MLP neurons of a small language model. Each row is named by its layer, matrix (gate and up: input weights) and neuron, and shows model dimensions 0-63. Each number is 200 + 30 x the weight over its row's rms, rounded and kept within 0 to 999. A neuron's up and down rows have the sign that makes its largest values positive.
A block is one neuron, or neurons of one layer that tend to fire together. Before each block is what it responds to, as a language model described it from the Wikipedia text at the highest values.

Description: Decimal point right after the integer part of a number, strongest in decimal coordinates (46.256111°N), also vote percentages and measurements (56.5, 1.83 m).
L3.gate82,239,202,163,257,251,181,224,196,185,292,237,190,247,182,207,129,219,254,226,222,144,240,183,202,212,214,166,199,216,211,202,221,178,199,175,238,178,199,166,160,168,182,224,176,121,241,150,173,218,201,203,149,206,192,170,225,211,222,221,151,201,224,223,238
L3.up82,195,186,176,159,232,203,212,210,243,181,177,197,236,242,179,248,195,145,193,187,234,262,189,197,162,185,227,170,191,175,184,229,190,206,203,195,212,183,225,114,249,225,188,208,241,194,170,237,196,229,196,221,166,208,204,229,220,187,152,205,234,200,219,220
L3.gate140,104,184,225,171,224,156,209,250,188,227,204,227,223,206,200,195,209,199,218,194,197,207,209,229,225,216,202,187,269,237,216,175,183,149,223,213,213,209,216,173,201,198,163,202,189,173,212,157,192,192,168,201,185,181,209,140,204,239,234,227,236,219,172,183
L3.up140,189,205,140,204,214,139,192,235,213,237,207,182,206,163,202,187,165,228,277,198,181,165,164,162,168,206,209,246,178,157,211,130,180,195,189,148,139,208,252,206,225,221,216,166,200,224,215,207,180,189,232,205,189,180,170,235,213,223,215,148,222,229,179,233
L3.gate296,212,223,212,243,186,177,212,221,233,245,203,194,228,161,143,159,218,251,194,199,230,158,234,177,152,165,227,185,222,218,205,146,173,174,184,180,148,243,137,221,202,222,194,175,202,245,209,215,211,237,181,179,249,224,233,217,181,196,210,184,234,273,168,174
L3.up296,145,189,146,177,190,160,209,196,181,167,214,216,204,187,153,203,214,189,247,171,162,254,209,231,216,206,193,204,191,217,223,227,243,228,219,192,207,204,197,178,209,251,183,176,186,220,209,219,198,182,179,201,229,208,231,183,187,245,238,247,213,227,205,228
L3.gate433,214,261,185,209,232,204,173,187,227,197,244,177,143,185,221,186,167,219,234,204,163,209,138,194,251,224,176,212,220,250,197,160,265,181,230,235,176,194,219,206,171,113,196,173,223,242,176,181,195,176,171,185,161,222,177,220,192,208,195,142,174,201,186,206
L3.up433,182,217,198,197,197,224,199,214,236,209,195,155,181,208,209,175,196,204,191,228,217,178,161,249,219,219,213,178,186,225,215,150,255,208,161,129,232,204,217,255,217,205,242,162,187,211,230,198,185,190,207,244,162,204,184,201,195,194,161,145,197,172,171,218

Description: Words that introduce a description of what someone or something is, such as a and an after is or was, as after serving, and colons in infobox fields.
L7.gate48,199,188,204,198,184,241,198,205,207,209,208,213,247,232,174,196,161,191,240,213,157,236,198,188,178,179,193,189,179,195,176,265,170,192,174,193,178,163,216,248,220,198,164,155,209,218,183,229,259,173,185,186,200,222,233,149,237,167,221,238,264,230,195,193
L7.up48,159,197,243,172,224,201,194,210,177,229,169,199,230,205,182,205,186,217,186,178,201,163,217,240,174,214,202,202,226,172,180,230,177,193,192,201,193,213,198,209,225,208,185,162,207,229,194,252,153,227,269,192,242,227,191,204,202,167,168,205,203,243,158,230

Description: The articles "the" (sometimes "an") mid-sentence, mostly after prepositions like of, on, in, as in "of the same title", "on the last night".
L3.gate88,188,180,237,169,187,256,183,227,198,209,200,203,222,197,244,158,182,220,141,179,234,165,148,222,138,194,224,174,206,273,126,213,194,204,201,232,215,242,231,192,208,252,196,224,182,154,170,247,201,214,181,198,146,266,198,204,158,215,195,202,186,197,198,218
L3.up88,155,191,201,200,239,186,197,215,204,171,229,201,224,160,247,200,162,189,177,229,229,206,216,187,244,177,179,225,190,182,185,184,171,203,252,229,183,264,160,255,268,195,203,221,164,200,200,233,234,227,170,221,152,181,202,152,181,209,160,216,216,203,174,121
L3.gate295,202,200,225,231,184,249,188,174,133,192,232,204,243,168,144,223,137,229,140,186,239,250,166,209,159,173,217,186,242,196,189,200,233,206,231,227,135,164,209,171,164,277,243,205,193,173,200,237,220,191,183,167,212,163,217,176,199,209,194,158,215,253,197,191
L3.up295,205,181,198,230,190,170,224,200,227,233,214,190,182,183,234,180,180,195,181,220,212,212,130,184,209,239,198,245,189,203,206,216,238,220,217,221,219,192,178,174,187,250,246,196,172,181,164,254,138,170,245,191,204,225,235,187,208,239,195,173,175,249,176,162
L3.gate443,196,172,230,199,258,203,253,180,192,206,178,236,216,179,218,182,194,193,123,266,209,180,183,195,208,161,209,187,202,216,184,180,189,240,155,160,248,163,191,177,206,186,182,208,132,168,226,229,190,220,256,157,175,186,227,182,155,201,153,229,207,213,183,173
L3.up443,208,139,172,214,165,193,197,203,225,216,182,157,232,189,268,179,227,199,201,161,266,182,175,233,224,210,224,187,170,206,170,228,219,153,247,197,160,237,210,164,204,187,159,241,171,202,191,229,164,228,190,188,209,177,176,174,217,245,162,181,169,199,159,141
L3.gate480,211,192,254,212,195,256,234,241,159,199,142,219,202,216,182,196,181,228,233,213,192,241,223,217,221,180,233,200,210,162,225,248,164,268,168,201,226,235,176,151,190,191,240,206,155,176,228,254,211,172,150,194,209,159,188,142,240,185,237,175,248,195,225,140
L3.up480,218,235,186,180,188,149,123,180,238,197,267,229,240,243,157,185,180,202,174,181,197,254,150,158,171,175,171,200,196,177,160,236,195,232,212,196,185,232,198,194,164,175,191,215,224,190,218,249,227,203,253,168,217,234,186,128,151,184,212,196,239,170,183,170

Description: Mainly "an", both as an article and as the start of words like analysis or animal; also "was"/"is" after a subject and table pipes.
L9.gate6,182,242,216,168,193,140,210,179,215,171,218,184,174,194,157,223,143,238,204,194,209,207,144,219,154,133,248,185,110,197,174,224,221,267,215,191,213,202,241,189,202,202,206,211,206,218,192,224,199,147,192,155,201,186,263,238,149,159,196,183,212,202,170,231
L9.up6,204,179,214,244,189,256,227,219,194,139,235,149,200,219,167,214,193,184,217,191,243,213,222,254,194,171,206,187,138,207,229,193,188,159,231,165,246,177,271,283,201,222,210,161,160,172,225,167,204,171,194,194,215,187,184,165,203,185,221,184,160,158,220,157
L9.gate22,224,209,214,223,228,212,209,202,216,225,167,226,228,191,174,173,227,221,206,194,213,143,197,124,201,212,152,269,159,184,216,232,183,255,242,212,196,211,182,214,188,170,255,228,226,237,164,184,169,224,255,217,203,222,166,178,226,199,215,200,170,181,234,246
L9.up22,162,220,172,197,143,261,200,200,195,131,186,195,178,212,179,183,215,219,204,204,165,183,190,163,224,219,219,179,181,229,202,198,175,188,197,158,226,239,256,227,226,177,262,210,195,271,149,240,205,153,191,216,179,185,202,195,194,223,203,189,241,193,145,192
L9.gate34,212,181,253,177,173,231,175,205,172,214,224,265,206,182,209,188,112,157,197,196,227,143,220,193,179,211,202,230,206,195,218,247,220,170,259,195,233,235,242,211,170,250,199,193,153,188,219,234,212,200,224,187,220,212,216,172,204,205,250,195,210,225,245,156
L9.up34,210,244,251,145,199,199,222,238,155,204,190,261,223,175,192,268,218,239,238,179,152,223,202,174,198,235,227,167,171,202,252,207,204,172,219,216,210,180,197,201,149,218,209,225,128,207,237,196,177,180,199,214,158,192,213,177,181,201,206,191,189,191,158,208
L9.gate50,204,157,216,205,221,239,175,168,162,219,257,169,137,250,231,171,231,199,186,220,154,150,192,123,165,176,268,206,192,191,189,165,171,195,191,169,179,226,142,245,233,174,197,212,182,142,192,204,176,141,210,185,155,221,220,202,223,163,194,180,230,256,171,218
L9.up50,183,193,224,197,182,179,155,172,159,155,243,273,214,241,189,202,169,186,221,228,243,181,182,228,227,166,228,217,250,198,236,197,213,195,234,173,204,221,213,186,191,238,183,169,206,214,194,216,185,201,197,199,200,215,189,188,227,194,169,209,104,194,227,203
L9.gate170,209,114,245,264,177,179,209,207,193,200,213,240,184,212,214,202,172,205,169,193,214,233,190,206,182,217,233,195,255,214,177,165,196,198,167,227,240,176,196,179,245,241,137,184,110,192,135,158,231,161,203,218,183,226,226,205,222,155,181,206,222,212,202,197
L9.up170,214,243,211,227,137,211,166,227,214,189,186,229,187,200,178,230,147,241,245,175,203,207,144,201,218,216,217,244,186,202,98,210,207,214,197,170,186,213,170,210,198,218,183,227,183,219,185,244,182,179,192,198,175,231,156,165,215,240,235,182,180,219,214,241
L9.gate188,213,192,234,151,191,215,195,193,205,206,220,123,163,176,177,236,173,174,199,192,207,187,215,209,240,251,179,169,213,167,182,233,135,189,217,182,182,163,232,185,218,189,214,185,167,175,220,166,187,173,198,172,153,247,153,195,163,211,203,222,221,242,212,145
L9.up188,208,243,193,230,182,236,199,154,225,271,209,192,197,242,185,228,178,158,211,243,203,189,203,199,213,221,170,167,194,198,157,256,137,191,176,189,175,147,185,198,182,211,180,214,204,226,234,268,223,164,154,197,215,193,192,207,140,200,202,188,152,228,202,217
L9.gate226,230,202,195,246,201,199,212,215,178,183,205,159,157,212,220,215,169,181,215,188,190,205,171,235,167,175,173,224,190,175,280,182,207,186,215,200,225,186,227,179,246,196,240,223,224,146,211,221,205,207,232,173,168,220,197,188,146,162,183,219,186,189,226,221
L9.up226,223,197,120,166,185,172,201,230,192,205,220,155,176,179,209,266,186,213,208,227,184,196,245,229,220,205,157,226,241,141,159,240,227,165,210,203,168,214,195,197,185,211,203,170,255,207,225,200,189,224,166,169,181,211,214,220,191,189,139,185,212,246,198,172
L9.gate228,211,178,209,184,233,225,215,209,164,217,172,266,197,227,209,169,195,188,203,196,216,231,191,207,185,190,199,216,205,169,200,220,195,142,235,162,220,183,137,191,157,187,198,202,169,203,243,191,201,200,178,197,175,183,236,205,169,253,178,205,220,191,167,164
L9.up228,154,227,224,217,196,150,220,167,197,161,247,161,192,186,214,228,152,239,209,196,185,224,217,170,242,199,237,198,152,227,136,178,208,247,189,164,221,254,243,210,203,159,215,205,199,138,174,199,203,230,228,197,245,236,182,180,206,203,215,169,211,244,194,186
L9.gate235,189,210,215,178,198,221,171,204,207,192,177,188,195,144,234,235,162,238,221,196,179,222,205,238,163,263,182,190,187,231,170,177,181,199,244,205,164,215,171,171,151,195,176,224,210,218,220,212,189,177,195,76,171,249,150,222,169,179,171,175,216,145,241,184
L9.up235,177,203,180,196,198,186,219,188,246,225,223,242,208,184,151,189,214,163,215,149,175,178,248,221,149,220,138,258,211,183,177,152,256,200,204,183,217,219,229,252,197,236,168,183,210,213,183,220,213,245,174,169,228,159,249,249,211,230,166,208,194,198,234,147
L9.gate248,208,223,202,227,179,202,184,185,195,221,226,182,132,174,204,210,151,184,158,220,258,234,206,210,230,196,228,218,229,158,203,204,213,273,192,226,224,265,241,235,217,147,160,199,183,191,165,210,176,235,168,186,161,186,171,158,202,176,160,202,190,204,158,140
L9.up248,210,142,242,228,178,220,209,217,226,205,222,209,161,186,134,222,198,214,204,230,195,188,150,181,178,205,240,216,218,193,225,197,230,205,211,156,195,194,204,196,210,119,251,260,206,186,151,227,265,242,123,167,153,204,172,150,174,186,224,196,212,190,223,190
L9.gate302,162,222,214,181,244,231,208,177,159,191,157,191,234,187,193,195,217,204,150,212,218,169,180,203,198,158,222,130,192,189,176,193,191,228,212,215,257,178,158,218,235,190,155,220,162,190,193,197,194,190,136,171,220,206,210,293,232,200,172,255,217,206,209,209
L9.up302,195,213,162,253,209,160,236,206,159,208,220,150,171,177,171,178,226,172,223,187,227,160,155,209,167,162,254,221,205,232,184,254,220,214,220,192,222,244,203,177,238,196,156,148,172,218,230,187,224,185,208,225,245,204,225,215,129,197,201,194,200,223,200,216
L9.gate348,198,196,191,204,194,172,182,159,193,207,200,175,220,176,224,171,166,203,226,147,201,215,181,207,150,124,171,212,185,187,277,258,207,215,201,228,200,261,208,233,193,190,234,190,191,210,166,196,222,190,256,181,199,215,242,216,251,186,234,189,235,228,179,229
L9.up348,228,195,193,218,174,134,173,174,124,233,151,216,197,210,189,242,199,183,151,188,201,172,264,154,139,247,176,173,224,219,216,220,243,183,227,216,167,211,226,220,201,195,202,243,234,207,150,212,195,197,212,215,197,221,248,207,181,173,197,167,186,203,190,223
L9.gate386,207,219,283,174,199,189,253,202,180,179,194,181,217,194,188,244,180,185,271,204,180,150,262,202,182,163,132,231,178,229,236,216,227,205,200,198,165,222,196,151,171,229,212,202,177,190,170,224,198,157,175,205,232,170,229,187,159,175,193,209,200,154,203,182
L9.up386,215,198,188,228,235,212,208,216,195,224,206,151,217,217,181,208,219,250,203,191,208,239,181,205,141,229,199,148,210,212,223,224,199,138,219,201,173,211,198,232,181,262,185,189,194,160,185,178,202,137,207,196,126,222,157,189,178,202,215,187,219,218,234,183
L9.gate417,174,232,183,244,215,209,171,267,213,235,193,195,196,148,207,210,219,147,212,223,185,166,238,151,197,159,182,249,193,214,165,220,255,206,192,235,135,180,222,205,271,181,163,183,240,205,218,208,200,165,189,232,174,194,172,183,122,158,165,219,177,244,224,250
L9.up417,241,161,160,177,183,212,241,234,173,236,200,165,157,204,148,161,197,161,264,205,182,173,181,221,186,203,236,213,236,212,124,178,171,161,173,163,244,207,269,226,192,192,242,182,178,193,208,200,182,224,210,228,149,185,262,187,206,226,232,182,196,206,177,196
L9.gate432,254,214,216,236,181,177,166,216,175,154,201,205,175,196,188,158,173,184,160,172,263,162,199,203,198,220,148,218,203,210,181,159,199,216,167,210,224,133,229,190,182,240,234,217,192,170,212,238,157,206,161,210,156,180,166,239,207,224,200,261,185,149,177,207
L9.up432,191,187,187,214,213,243,229,191,252,145,211,270,200,199,214,181,193,168,202,231,209,176,189,164,135,231,217,156,187,239,236,212,208,227,214,203,211,195,191,176,206,176,166,194,241,239,212,166,173,215,204,208,171,205,240,185,210,117,130,159,194,166,225,213
L9.gate496,235,167,202,219,194,165,138,233,192,257,199,244,208,202,203,219,189,193,178,188,182,256,213,215,171,194,195,211,196,222,224,206,210,185,246,188,229,221,195,214,169,118,208,248,194,141,168,197,212,226,204,163,146,214,188,211,177,182,212,196,176,208,142,181
L9.up496,214,223,206,166,203,241,233,239,174,184,169,183,210,222,174,200,180,220,190,231,186,212,180,213,180,207,190,216,260,174,224,167,150,167,221,237,156,235,181,191,219,208,216,204,157,237,160,173,218,200,218,210,187,174,156,191,157,204,211,213,214,181,172,200

Description: The "19" or "20" that opens a year, especially in date ranges and parentheses (2015–20, (19, 1999–20); weaker on heading words like History, World.
L7.gate181,200,178,154,186,151,192,223,190,224,154,183,193,158,213,220,221,172,174,197,128,133,170,186,169,157,208,232,226,200,230,219,223,187,167,251,216,216,166,221,225,189,202,140,237,212,214,195,185,220,208,185,244,220,191,201,183,256,202,282,160,228,220,132,229
L7.up181,229,159,199,191,228,187,160,169,172,199,184,184,178,212,164,173,204,223,171,197,185,215,177,265,129,181,169,237,176,203,201,229,213,181,269,195,237,185,225,237,179,243,172,235,237,196,206,170,238,203,194,292,140,164,207,178,192,157,231,214,166,220,194,185

Description: Mostly the en dash joining two years, as in 1996–97, 1993–94, 2009–10, in sports tables and seasons; weaker on scattered word pieces and punctuation.
L9.gate11,157,218,213,181,157,194,171,173,225,193,206,195,142,161,224,188,170,175,198,179,207,199,191,236,170,243,216,219,236,156,211,218,226,233,208,168,207,133,205,255,197,210,216,211,176,246,201,241,223,194,193,185,154,169,253,184,263,236,238,204,163,217,202,216
L9.up11,212,173,232,229,163,215,186,238,255,166,161,182,174,213,226,253,194,205,273,163,223,163,180,180,209,169,220,188,201,200,219,202,204,246,239,225,202,236,219,196,229,187,244,214,219,220,195,161,209,170,231,234,205,204,200,199,166,203,204,195,239,152,205,190
L9.gate30,219,197,182,234,224,171,200,200,181,203,220,218,208,208,168,209,224,274,197,219,230,239,183,210,230,172,177,233,203,175,191,171,233,187,148,157,231,165,213,227,214,158,199,190,202,198,177,170,227,218,181,218,152,136,209,206,214,163,194,178,211,177,226,206
L9.up30,172,176,178,210,228,176,198,203,178,230,144,215,199,207,182,131,175,235,142,205,245,203,191,181,226,212,202,207,239,216,208,238,188,211,226,245,226,200,265,176,148,250,190,158,196,171,218,214,230,189,182,225,240,277,150,146,157,160,206,258,248,230,177,254
L9.gate71,191,198,181,213,167,219,243,220,186,213,222,209,175,156,206,192,199,173,196,239,217,195,224,244,206,188,177,169,202,230,143,243,179,196,179,221,186,205,128,216,208,165,206,189,224,221,144,161,207,263,213,242,234,167,214,220,246,181,145,245,208,171,229,238
L9.up71,179,219,221,219,231,168,143,214,210,232,179,225,221,174,175,190,174,198,215,185,171,248,202,225,141,255,145,173,240,179,172,219,239,214,212,193,176,232,190,227,190,240,184,173,243,240,188,193,225,254,265,213,258,196,214,201,230,233,139,227,198,234,199,160
L9.gate113,227,156,212,213,167,170,170,219,178,166,200,210,214,184,175,207,193,223,179,196,235,147,168,195,153,226,202,199,170,230,211,160,209,241,147,191,213,235,223,198,206,175,207,191,177,256,207,237,230,211,215,201,208,196,170,158,188,156,249,214,171,188,207,235
L9.up113,204,155,187,217,223,210,206,202,218,164,173,243,206,148,192,190,163,162,220,226,206,236,213,154,238,245,218,234,178,194,197,204,179,220,289,229,180,212,227,171,171,255,239,144,202,194,163,188,205,210,194,234,259,115,211,181,154,180,221,197,179,209,214,236
L9.gate115,223,195,193,235,194,250,183,286,212,237,201,197,189,226,229,184,207,243,220,167,250,194,203,194,209,236,241,147,204,291,289,210,227,142,192,196,219,227,179,269,211,181,247,222,159,175,200,227,262,171,205,202,214,189,202,228,215,203,196,236,214,214,207,206
L9.up115,196,221,211,270,170,171,145,211,184,181,261,188,116,184,185,228,211,274,154,182,204,126,170,196,174,213,188,193,209,195,235,237,182,229,193,215,193,175,195,244,240,195,176,207,197,215,204,187,243,243,177,191,197,144,248,239,221,207,186,229,239,192,226,253
L9.gate199,117,188,176,173,269,266,213,138,225,215,230,241,196,230,186,183,238,156,247,139,179,226,205,218,227,248,184,209,175,167,204,231,157,207,195,123,165,187,142,229,219,193,137,175,182,176,220,232,262,222,214,220,220,174,193,248,154,161,224,195,202,188,230,186
L9.up199,217,139,210,226,266,190,260,194,206,158,212,255,174,237,184,191,198,159,185,195,178,199,203,168,186,203,177,251,191,157,233,190,160,184,250,212,205,177,131,171,189,188,236,224,205,192,163,202,255,218,202,162,190,153,275,215,223,216,160,207,217,238,204,152
L9.gate261,177,171,226,251,209,202,182,192,140,222,258,233,226,234,179,214,119,181,187,214,211,224,168,172,245,214,237,200,187,214,236,206,201,211,218,172,199,206,179,226,213,148,223,164,167,200,163,135,186,173,190,209,161,175,221,225,268,177,196,229,157,212,193,209
L9.up261,162,222,188,212,236,252,148,158,243,179,243,236,248,187,278,229,234,166,209,244,201,191,195,217,224,185,192,190,160,172,206,208,193,223,176,214,177,217,193,168,218,192,204,196,250,193,203,214,132,206,190,197,232,233,167,221,214,249,260,233,219,179,141,187
L9.gate315,155,163,216,205,235,176,155,160,168,160,233,166,174,149,198,146,176,242,207,192,189,212,258,195,183,220,191,188,202,237,150,223,204,212,221,177,224,198,205,153,242,201,198,164,177,157,268,246,174,170,189,203,170,160,184,131,223,178,195,214,237,180,190,254
L9.up315,186,138,276,205,171,183,178,218,170,243,210,153,132,207,230,189,181,183,230,212,203,204,205,211,206,214,214,166,229,237,153,202,239,221,216,218,177,196,281,223,216,151,165,136,142,170,229,234,186,169,163,178,205,162,150,183,202,220,225,198,214,171,168,249
L9.gate320,191,233,190,175,202,158,209,189,167,224,238,142,150,219,207,184,240,223,216,217,198,215,218,201,170,254,228,196,179,220,262,227,172,177,182,202,174,227,153,179,189,198,276,198,212,173,217,191,175,221,196,245,220,180,250,147,241,181,231,146,241,200,218,180
L9.up320,146,207,195,223,207,185,207,179,219,249,214,186,207,220,248,200,231,198,168,186,186,184,205,236,181,168,195,184,223,223,251,212,215,205,197,205,95,209,229,166,165,182,226,186,213,138,185,186,199,151,165,166,174,196,258,207,267,232,251,185,170,225,233,179
L9.gate322,204,194,203,158,183,222,134,182,216,218,243,211,164,177,229,218,235,196,231,131,213,160,201,180,144,207,214,241,180,150,195,246,215,238,166,230,242,253,217,236,165,176,160,205,210,211,246,215,139,213,173,201,188,241,225,220,176,180,270,187,192,210,124,158
L9.up322,173,186,189,204,223,242,246,271,188,159,225,142,184,141,220,228,182,207,225,229,203,216,229,235,212,139,202,173,208,190,182,174,255,170,182,172,192,164,193,225,239,231,183,216,176,203,213,151,214,200,187,189,191,240,156,137,187,199,219,146,157,208,146,247
L9.gate372,188,178,252,224,196,231,176,218,189,185,243,201,183,196,238,136,197,162,190,171,182,212,255,221,183,176,183,219,215,199,170,209,218,231,249,218,229,254,223,249,203,111,168,203,178,251,217,180,209,154,166,214,204,188,199,226,245,221,245,186,230,229,228,188
L9.up372,207,194,202,138,199,259,205,192,148,214,238,233,214,232,179,179,122,173,197,248,172,175,168,202,271,202,180,197,294,233,140,164,205,184,167,229,166,184,249,174,221,178,203,280,221,190,170,252,174,164,140,208,208,192,182,184,188,193,256,230,188,244,196,195
L9.gate376,211,209,157,196,216,204,152,236,210,154,202,239,199,154,194,229,182,178,268,195,165,192,182,244,172,214,227,207,223,231,182,258,186,225,226,219,138,226,108,177,254,163,174,189,235,180,197,158,185,177,205,231,186,233,139,181,176,193,164,207,180,193,166,196
L9.up376,211,184,229,171,231,182,171,178,252,301,198,195,187,230,170,187,177,206,212,217,192,193,200,187,173,206,243,200,193,180,238,231,213,182,222,277,206,229,200,196,230,176,163,198,220,215,217,199,223,184,199,198,185,131,118,162,181,188,197,219,215,231,212,158
L9.gate416,198,180,185,201,186,219,185,201,219,194,166,211,172,164,128,202,190,159,186,200,204,178,198,175,193,198,237,162,183,197,241,230,185,194,183,185,202,217,155,194,162,148,164,155,188,229,214,215,246,178,201,239,191,236,189,210,188,171,222,155,197,218,192,225
L9.up416,128,259,195,195,239,177,213,185,222,162,212,219,190,257,171,142,183,207,207,187,246,216,191,191,192,232,232,141,201,155,198,208,215,215,177,180,204,164,197,219,210,180,203,156,175,195,195,216,222,171,264,217,201,223,164,264,220,221,218,258,207,220,179,228
L9.gate434,231,204,236,207,211,250,156,222,254,180,224,232,192,183,183,224,166,189,238,213,301,221,132,162,219,240,225,227,160,175,220,234,240,158,192,196,189,197,198,219,157,147,194,169,199,204,198,259,221,155,176,200,232,205,191,266,193,196,209,170,204,182,217,206
L9.up434,215,201,287,239,159,194,242,164,164,219,233,224,231,250,206,152,265,201,230,192,220,216,210,190,195,183,175,228,229,188,254,195,211,181,158,193,169,192,199,208,195,216,151,212,133,179,201,194,166,152,220,157,202,138,229,209,180,186,194,171,205,180,221,195
L9.gate489,208,161,197,118,231,247,252,134,186,197,224,195,199,184,184,194,234,152,139,192,220,216,205,167,238,153,203,228,183,182,190,255,206,205,171,187,238,233,189,176,212,181,215,229,189,224,212,157,201,214,189,219,205,208,228,229,199,190,177,218,197,231,199,270
L9.up489,265,219,215,203,212,228,162,177,159,116,208,203,195,215,211,179,230,211,169,197,201,204,204,201,223,148,228,225,204,197,214,185,218,176,173,207,200,123,203,182,170,242,245,197,156,194,209,196,189,214,203,236,180,176,232,186,146,208,200,267,183,207,195,203
L9.gate511,190,247,175,239,188,177,282,138,192,272,213,233,186,238,172,141,207,140,211,163,200,207,154,198,202,231,230,183,196,205,187,233,158,154,158,189,166,197,171,237,190,175,169,161,216,222,181,199,221,208,236,218,212,193,185,179,221,217,182,180,259,199,182,174
L9.up511,170,161,191,173,206,229,213,178,236,224,207,263,183,233,169,187,207,212,209,136,211,182,229,216,205,195,222,175,234,178,249,175,194,201,232,197,182,202,183,191,143,226,194,155,164,200,127,206,209,208,239,273,239,230,223,207,185,217,214,212,262,218,114,194